Weights of a small transformer language model.
Size: 12 heads of 64, 38.1M parameters.
MLP neurons of a small language model. Each row is named by its layer, matrix (up: input weights) and neuron, and shows model dimensions 96-351. Each number is 500 + 40 x the weight over its row's rms, rounded and kept within 0 to 999. Numbers have three digits each.
Before each neuron's rows, "fires in" lists the words (lower case) most often at its 100 highest values on Wikipedia text that the model never trained on.

fires in: "from", "that", "raed", "with"
L2.up1460:485526491498495522432517497468450490484475444514503527520491500537550491550464525498500563456516540545518504542526498574565507532476442466508467505560480449460497495484453443505475512529539529483548502528501479476546550487488516457467458485455542528527479502452477484488482499531566487508444442515505466496386507554484421507449498454525436518524440517511490409467492457428487513458534509451543550383492564472510565533530570561494520537572527507490497481558540571492463537565485428503427543503480459520459556503448536463474459506504525455475436526558479482498563523483560439476512508552518507487490487475490534551506589507530472476554485495478466501538517498499439470489528438514496450472496499431491464506568503491502478522524434505547494483497497494489484519453573558

fires in: "such", "that", "so", "these", "this"
L2.up2016:523536489484440564481522498575456531557479482480458482468473531449503547503511488444544525548546468513439480600532490513500475580525433537476456528553559479589507560477574482540527486512528477496446465500535481467511576435481506509486484559454491498483463489470484463491487561463512474466461491510445497461479471425449517451424420499542503473545472468523491489506472429517475455534567417425503490454500532480488473573492506526534580455556505524475525588524506514508477491509514531431539482478477557525485509416497444502499455453466396470528441583491463535467528473457457515480514505537507527372504490448485542573526478492541468538544447487551456545534569515488471458548504424496554484514446518516477482511561479505412488549470497511523481521485596551516562514499505446

fires in: "be", "make", "take", "get", "for"
L2.up1214:489559444534484525497506492398446454473523504451547456509506512530531553537510490444538525588486576515496537515461509548495499408492503488551519517537569446475595526510405531548497441495449505407509531516497455466488561564489580515484445573450528466458512502533537503472501513527503383541405449477610457510486482479457499537539530500486525512491556482447534473536501532573521543481439545498481577512508451534499508465493544525477508518525528486493539473508522513541477481489464506547477515524559490523532512519502504432488495486519562449497466567487533476469487468517493540412530547468480546512595557531505553474455485489489560480492514524524485524481502439445432452515450517545574484519521503551394489509477462594550584495503471562533423466480530485502540463491442567

fires in: "united", "states", "us"
L2.up720:424501413503483532591448437481491498511509421473523545520512497475538472569501506509462540577486515464480478504479519596506486403499497497543510468501484509505523576515544497472508495546461498441496512468486465431477467478439465490489512507477518496434458506564556504439524511460527510537459469489486487562493549524411579510544541456453523418505453479478510516577619498500487556513468566472484496419430484504445507531495526457463545603507552531503482499459512460461553526489510528586441481547516514488543514488577521442441542528551508504459540468502559524517491469471519504589536512500475473563469561519565487454446549529491482504513477481444445607552516480460456476502423472499497602525533473531547510467553493481490481502495535513522419483486521482548535515474480469

fires in: "each", "only", "also", "out", "even"
L2.up183:494468532574486465408529483485498553531499472472497475559534500489495514461450476486509453550463470583586467466452533474460432517460430499563473571513547463537538530523497471459505472431471451386492521455539505453568517506535564518506489455504452516532505595466596467486586536457477526562502537551499531417508468496468533524436513442459522556526518454503515454539459517501523525455506530554483492486546489522480476569517495506512472538541474555477575558500471487539529502520442516472503476487516538505499541503467474481547530471549565502535479559511508517430460421444515460469491506460456526393463584522449496483523510556475550543466511508496396482520497516505535488493494478467453450454500593525450506375480485504472568509482499483576457476525579531495491520406504478

fires in: "university", "international", "states", "degree", "ga"
L2.up199:473480566480482514513496517462517465540459523517453493570475540542524525554527529566469489468569514523541485419574567422488505454506520487579457483498544484529452437577531447489529530588490524520445496425512491496544513456515534485476527476414557548504475409498463574518507534563537536572511507476493481485550530498477556490544508570546443480489434511508475563515445476583464532523477407517484571529471428514524473504501494498520520426468486581471471467504482507499503529501476496501493475549486525544569520493529523539432538457504586430577510484464425463478549490500572525585534511592453483461437539442480494552459535494456523556484482504479505493560501477489508424510471518429484582551534500517469519509540489488455509511448497528504517474517506507458553508488429550

fires in: "most", "much", "more", "highly", "percent"
L2.up712:538478552482511514490461508496495551511500545490426489539515496515512473523500518415532533530525498503500518507443488458545468533517576554550486505560450569499457480485505514500500421490535504556584513537548498532509489498505516461513465525477448594456556524679498539484529475438476468499520506479546488487503466518455517598424573541506564512515521525556519493574516488478507598493507389527481455535429670511539510508533489507492552476537480487489451518575524479546543488478504541476570466516472526436506575485453524493542474475513505551566432489537475511508461501488501516444512490431560519490499484520518515392515463552510530482527476498508450500536532534466486440544459395487438455447451504546495504553478494490448513530500449555460531481498485510536513482568511471

fires in: "for", "art", "royal", "private", "cultural"
L2.up649:531476486498535512510497375460528538499463610510462524469501533509471447557482468466503536432442561476536496609506552566460475538506457516551511515481500453441523493502469545474491496517481496651497544588539444564521512433492486576469493513506500494539498391482536491496584496444542506526511438551490472549460503515502538492432509513523459516483493539426477469497491516477483570508481489480520531494514532518484496556524573564471488537507497533442523538471524561461512497487540463498432533494488483552576489521482483441534503485507470479470514484513490469477501483418509472609501514475537466485588467445547499603488496474548520453518478460543471545468443523591455547478480547460459465486489501490568448534502507497462522578560513517477504467390539449537567492516399519

fires in: "first", "next", "only", "last"
L2.up1070:459451502528526481497464430560472443406496415474488491464502521539514493487494534471518545562574513433528580627463520550477501517501488469484434490505505490488496453474457518477492474507529488472569469472487416485472574458494428475493448587505529482454496421514576511490493436468504468476485466499504462406463507487560479461513518479425437569493479498498473553513491463497498549544496505555524573506451570525519509513513524534572506461425527420532539529483554480460474495522532464494524466529459513497497567442471520517484514534565437505509477596514544492508520536431485559480492542510408427494508488580518488474509462462539490457557496472558524485457505549553426471522496494506494458451538516511522490481563501482494495547482503512511519522445464549483550481556483471